python train.py --num_hidden_layers=18 --hidden_size=224 --num_attention_heads=7 --num_key_value_heads=7 --head_dim=32 --intermediate_size=1216 --vocab_size=926 --hidden_act="swiglu" --norm="rmsnorm" --norm_place="pre" --norm_eps=1e-05 --positions="rope" --rope_theta=1000000.0 --rope_fraction=0.25 --qk_norm=false --attn_scale=0.177 --bias="none" --tie_word_embeddings=false --parallel_block=false --init="trunc" --init_std_qkv=0.0264 --init_std_o=0.0 --init_std_up=0.0264 --init_std_down=0.0 --optimizer="cautious_adamw" --learning_rate=0.00173 --lr_mult_qkv=0.7 --lr_mult_up=0.898 --beta1=0.9 --beta2=0.98 --lr_head=0.00903 --max_grad_norm=1.0 --warmup_steps=473 --schedule="wsd" --decay_fraction=0.564 --decay_shape="linear" --final_lr_fraction=0.0 --batch_tokens=[131072, 262144, 524288] --max_seq_len=1024 --doc_mask=true --train_tokens=892100000 --max_steps=3326 --dataset="wikipedia_en"
MLP neurons of a small language model. Each row is named by its layer, matrix (gate and up: input weights) and neuron, and shows model dimensions 64-191. Each number is 500 + 50 x the weight over its row's rms, rounded and kept within 0 to 999. Numbers have three digits each. A neuron's up and down rows have the sign that makes its largest values positive.
After each neuron's rows, "fires in" lists the words (lower case) most often at its 100 highest values on Wikipedia text that the model never trained on.

L3.gate247:464479529559477572457590373494496536510555536444495502504466543438491533471506454564473496489514491396561443452571549521476506585474489515520518418522440629507529424431506547515561517494563533488573443497596546490454538385517429465513552481431506537454516513510426506515489488542513529473586471483454551532443503556488478485527397437434501551488484477579396468492572419443457583415535
L3.up247:471562588454455553419552530522507568451525451589523569541428456481495428481412528503486541512522462461454488448486448529550603499596462488441445421484477587409435475490472531531463479587508501441550522501450591514550407592505509483485490584582482562524574412480520546443468464452478501570609542491577536546451535549528518497555546475445477478531523545524539476487479519482523459495486
fires in: "another", "father", "may", "mother", "married", "premier"

L5.gate601:498505570402486458500549501477574516569512525448495513449516437516474535498431422533424423497477518510455563493431541559457512396615483458495514395496505479521583458408495416511499504483457493590527500529562458506424456553564509461409428427434574484546539466499528470527527581533525447436457461437392515465493426499463551467464512479517552437550534483485508406606439396425532506414522
L5.up601:541509523572516541505504472447471446525453532482496554452487445475505499515470570535480508514515457452380499552565473555468619467513485518517598550403458487626564610502563510474428584529384455456454468455455484482516596508485480528461419456517482482551460454406444467479558535491551456494531475502520453509552607570473508479519548485499393599477502498379482575515397437516508560469474
fires in: "won", "wins", "winning", "website", "spent", "went"

L3.gate57:498554445592438597484535404566505452571459490551554455537481447402533379459448525585386533526511603536544453463491578386517467480464497490437541475492437549481511471504492555456474574536538481510475427479438671549497466568454559544518488473471478452516479489438446470502607476529446453495495502551510478498441441495503513422512471455565448436405507552433476512403486501543499505421530
L3.up57:508429470605504529524495488447524547498491492559369499523446531450618504555510483523538485519514446538477533474614466434619464463445473477524462505437438460509471488432582500555565468558508439469481508488519481645499491481489484589445480391531483497513461498510547486474464597655505468427518446449442537444525578495535548504462430477514481648503575557497470530482523490468454546447447
fires in: "level", "annual", "development", "developed", "team", "levels"

L8.gate872:399534540589481566477500557393524460559372475578572556533473567493571450453556523541495546487475464463615624544589500501510457482432500518448497484494539515466590533507504584497528434508562478553485539428568409493522418476514480531563493499510412567442514476523524551558504501579554566436499429487492439426559469538570447499538468411517524494496600498467609603551496474528498454407452
L8.up872:465412415546582486532487531443507520442461436579493472508388557485545422468479536556473439479500501485480448495540491557494487552534522526450574503482482471617414456498458562544396394533441433546476439502477477491547408525498427549538504569486430509447496514483536420507545540490551534508550530599384526476604511465550545519572439483499466498493461600549430543492406573468528499564515
fires in: "final", "round", "finally", "track", "party"

L10.gate968:507505494433531562454515577462477449532529427457439454447515586567592506355388489461432526525477419486423527496537612600543425495517490557500530457551546462498471533487662566464533552455523492538483499513409477500420525568542500559456557533399501545538588498524563479538514484516383500445511455436514449492524518471557536451412439438462474542525407530532463445526483514527479567476554
L10.up968:441585546441504522481480543493518465466509471565559563537531531556518447437478436508481462462556443588484468559412469588554425550479485457397496489495509457488580518524428510489469547545498527477489507529511543529460438601471429512406524515449477495457577536527541485493409463572495563541492534538492513639492629426515467500562471575367511528430499512447421439525525587491516525556480
fires in: "to", "canada", "government", "that", "canadian"

L8.gate1107:506565443587540475544547503478536532437508573501556544495464517496574436538507488421540473600527590494456538541558562565481489470506558509529527568480468568438586551496615436497520513552501566537488502516563527571503528439422441482530548374507393516486562484543464485541519450589542595566495432488464459545458566450580457505489539457506415545454508576567565491457462452508476513528607
L8.up1107:507489473478545492463507508486475495472502470529461499448534526560588443411523551499587547513490491500562521510524473459398520570520458461557539550530477495487517591585423508431413584409436608564568550506552496491491500463588550492497452481535439467546465366532505495511367512506585462490549513479542445424564411478507596472597473442459496566457508535556541479518454543480490388483590
fires in: "s", "population", "of", "very", "especially", "and"

L5.gate1035:421467483505409547494494563544465479463514504532471507468492534432492513558537419485484530551476523508550461507460442446489490456586455550558542500506558401542571525483497431469442542437525477440366553498567605490440461501517507520388603486457408532541572472457440538526471487561522528655579495425463453411580577427488505522522471538517557591579525473515465561538504543530424587581496
L5.up1035:500541559422552566448453413450399500526459521525457429542364486446541475490418568535455526533547471517479591503536508524566431566431478456367500537509420491488618488550613562480554487490513527514565502485479458484522516446459446496559534538586540456513535431523509475487467593573506515417428535539575462466431445506562595499566492532526370525507565460432547464561516442482551532566545
fires in: "of", "round", "from", "governor"

L9.gate269:517469511597512427459433550518459486454466596445484444467457528512507436537559493447575485570497406449536466458548507531486505542549510504535464530568586485480492584455517532550460551513555658501402492503481496512561486453548516496501553538415428477513514564532554489556504381499560455511556503485520574532389494531565477450445551584478573615518575561524576387513518486576520592487504
L9.up269:571539541473534517459488519418442522478447536536533478595574503518562534465470374511521501517470619483434553546568459456449500529516425483532520506527495370499456433580424521540456454521481545467454582483438511486534508558480356584524495467451476540501550519559588535498534445530482510503543520586483435491458414457514525532535543486528500487533574471526469550385488578491486552448548
fires in: "and", "or", "partnership"

L5.gate509:428505547602431539418518503547549624578527460499538494628579569405519482545477516513489505470516472448493513525567550495564405473558493510451555482474505452545506509427589486521505524514521507431409441516499583513446484403517613509466572453441467497543486547390517437517491586467563488567457532510527389556475547475492414448540470505490460439476496458550458471636541563439460451566501
L5.up509:487578520530509536474524491435501537394530585456455447462529525547500477519518400530467485571528519466522667523544491505437485471514493492520499482421536500541553562547490459565446522591487494515548445523550474467401475456437528487554471479508536511559423511542543516501540496591520475466444554470449477467536512493444539520442465548496366499559439493533504470517519497529433567432477
fires in: "of", "boston", "affairs", "history"

L8.gate67:467491456463481499489449472486504527577574497529426494494480569466488425523490528475549565537535503509480541510508501476487500467521447413472535465503537537525577463491535488461468521470512470497489570521456467487599507485529504478439550502536602407433489528470514480513540611490464539483515408495504427492503475472476460513636500576689386445474397465605415503578471528544458407519474
L8.up67:546574405386369453525499445546408497505494514507554480436483556465566510503503560575467488476512506555521436578497494499524582425484517493507479514404484546457532552454500438438495524580463570465524474447408474540641522507513481526548605435584570546439442616547550531530495573551434435499423520496519566465458445463408522452526556500486462469542584554504463488607449536481443486591489
fires in: "for", "after", "of", "affirmed"

L5.gate372:555465454433473538441543485515559465485589470541482433514409543489417514398466506427473476542491493482508598417478520517446559549628537584475453444497473503549504489509478456500522441619459421610499483466485410500438457501479498488476505483521491481517479520487456407500440521448543459459409539411575470500543492412441469449485513457490487522501563501477426385438440477539554454438596
L5.up372:493514509500469592451483494400449487423486562625440508458458519482495403391529531465483547450542549429492529527423532472486480549424525544546568516529510560478505506476492625525592445561526533477498501568479434396560427481481496476547553589503507439502485497488475495508523570421567623480460516538537467534631512515626433457489507551431440446469465465495504542478411477506464487525534
fires in: "open", "about", "opened", "a", "how", "an"

L8.gate95:480512433517522577406526510517498441469452535504546442564524435398429505550559544461585604507449529578437528512438414449512462587524538522542546494535566499534534494486463544509497496528547438498543437560466480507633502423512481537546498482463433457528569536445535481506567471430497405461516514446570584534517556467590477504482481538457377554395468523458485467506478490521445513571451
L8.up95:512584459510536527403507467475449498536362602501560479575552486418473508434516519479483571394477507455425507611484523520481487522478523541590496426556426543591582497543453499423466568612501468483588559529623484517485467521520478581499584456450481473516657519568426444487518544411443504485529466534482561479496605494538427530413504541477526512512498521476553455466437438551494499427557
fires in: "and", "now", "as", "named", "renamed"

L8.gate809:495532553492381547544502510509492557575442597546489514579486557488503472566622546502502528476493530429504457594449567496457467430509650487494471438544458417544502473518399448519487553569561487557516446518487550648517550512579451512511481476540491524563479562571562455550536458516380466498498501451515533529494498562474503485476535611552514475543552474577534448515497575402508559578492
L8.up809:517503558545461475488504557538454558525472435584584439552506538464488461530488533557507489572488559518400521565501470433568532435473519630533425494510499388481554568443515473469444546495441639502470525552462447555605487519538454588482583487535504579534430501464467499534447517462423525510544471500517526417505510609499485498464496602526513531434469498579466515539446463442404547612482
fires in: "in", "of", "for", "formerly"

L8.gate227:474581518573466455495507553515495486571456549514506517533475490440557415554487493504514453460501478488550491398596504539517569474536499563428498448541416551602488489579470594446544443544466580547527447518510490516528457547492517526595462451610437473425620496476486594522463526584510581456517520455472452386505493470445456486471497556516431502441551543506512443436492509554449530483465
L8.up227:411497492516493424422631482460508457526461479510446525439557417506399518566452535448511471385480568569510566546516509450445417480488508481539490444490490546500502494421524542430568417548495491536535536454384470479515535455562449459489452370566526480573586511565508496509471606469499532498526498518413535421578437421480476548537403544500479535584577565511478527547473574469514497382521
fires in: "final", "short", "original", "girls", "finally"

L9.gate355:494402469433520482494521449453512576527431504465536490476460390501402464433525476451470400490483520564518453494526445548429506458492518451500498463463513557515449533555491549524452556517475507413501524565539475556440475484501369546466529443458471465454508535446486504549399430494435453494564506365515479522566474500473549433580545605488518569446473530414578494642479481414522577508523
L9.up355:423443466522487457460500431582457527525421631602566473423647550576524452501490470515432462419496489581552496542589518551442579555502438507518452491521524426545507389642449508517540529570479479486525497525598438553375446502537504470525491487435448537490547441450526499490508420516502510496502423517504622524495468510526515562440560525464523456498471596509533513545560530528518395462562
fires in: "and", "or", "known"

L4.gate537:465530524516517548601587465492477421529463507454471553559510546483451461451462615459422526475441585486543465515555571519425462412601454508512405482483581434502462476451382455531556533567509614512478544493472549588489546547639463521439503477502508496548401519547568572504552511545473401469521467433453461516423499537513436457498479553576467551482565479488499436573598504537578561460438
L4.up537:423569547510606599519509515542456397480552566551598453595514524552621516460525544472495516526507430542574546533576438487458494512475510507449565510556476473566486510491564506544412521319531496519507467531524511460491512542535445432442482459525439531522473462511485610468503576492605367520565468506454526494501448505553646528405539515496517466579451474481453385474542556516548535522472
fires in: "released", "used", "described", "considered"

L9.gate979:530523495588503554491559498610637564447516450511510578483481502602490483498474464545494530511439509484477542532542552438532542543475560494557499428537484533431422467524468493490443431497490398552500519465449492664528494427522558540508545512498485539425548548514515503502612485435391506494432518555513592468431528530481540510471529486522500428576511483430432544524577557496508506381542
L9.up979:408518438472458478459513492527512440530472471558487474523474513485590488478518549435516505592510524456488449572508410472517588496467488460484591480576450545484479609477544488486477573551457522562486528462401545499503435455518435529452485398506521562518420549527485433505552513456542486542375475441472542461528436485541553459488548573452569477548576498500443445489459546527449499442554
fires in: "angeles", "development", "empire", "democratic", "developed", "kingdom"

L5.gate563:461533492563418403492553566562445443472466485532427476374526525535477536473523404529513508509477532567466490472499542541458513450446595484500428447471412411506413407571527410445454604479443471459507433475510501443452500529425508499540490486425467515500517582521395478500503412625510480536516401540443533432469502519496494487562470465536473535601418546492576523456544515508479460545545
L5.up563:417502493470466480522400490509432543498554492461465480467478502483498509533446450514485576479567493544418400547501478550482451466457505448496513439500542488468482382556451541588517627393589567472558494430572570563524646502512445503504513542574474504526473407619429485549522529524413509442514508439473601458522528517499495557517515512503487454457528497469449461519461457412483428523471
fires in: "from", "established", "of", "the", "involved"

L3.gate1150:604482500467524455548507549474542441601457600585551506443569559480532542554448476543477457524482469478482504559450546495578570558489530462459498455547443463491498542414406390557431539575530526541561548528570453498369550480478465512500452548480488446517462526483549487483459498484506566556467486451431489459506470466407479515418382458475508533493552515447474501584485461493494466504515
L3.up1150:520432476552546504465419496514555496561488527470565555424475520432507498414548467450496577516454396521498561515574453516448512590530491465448480437442420385489487577568472503521497561469425454521463442429486439546494554389474499462398468485360592534489579469560524481499516522545518444492560453493456501475555495524503578484444436464513455453489486448430567597468540550483496532475530
fires in: "won", "district", "assistant", "winning", "list", "opponent"

L3.gate266:507436486488524531450471537625570541612531476459385427534504581444419555499476581587563466588477578556531410408427470530515598522447542460456583458503491625488509494569492501475561414450487464474496466537557473505487466519539452469506466471504539589495585396385523483473520440572472508593525531470516532484482415512556513446513564492430537452422512470522522374518503481435546434587512
L3.up266:435452497478468450490453461488482550600622440467452390511498539477520459489403507473504490497487495453522502544471536583561465526459467570489509444528496528556572436525489461488487573501538557499476524551563571463560551482476535596571544511431613472505561503544502483504501407483563569478621617577432548505575514587410487521440564444550503520499500500500515466511500495429528469542513
fires in: "british", "s", "canadian", "bradford", "see"

L8.gate758:439463515492482460480507514485519468502448498455497513431530553477584441566516451538589392425496419516485607477495563509543440566418520511579540518413529491464468464498484462486554422528481467542471400482520472509460466553413547472552443523499558477512623466595555515476482478404511543490465444436428462469509501486491495473421400437477545476558475470504374427508511434480461550495514
L8.up758:469446433511582436545483545511525409476530448479436452490463577549561465516392550502453545462499559458515569455418512541494460575454440511524539495414512515516460410459580543431491443445507513498487457530520563501499564545426482450569481432472451504482566466521498520502510469404549540545347460530417496552470494547489548521432446381474493409441565409575507547567557523543495495407419
fires in: "band", "open", "same", "opened", "group", "single"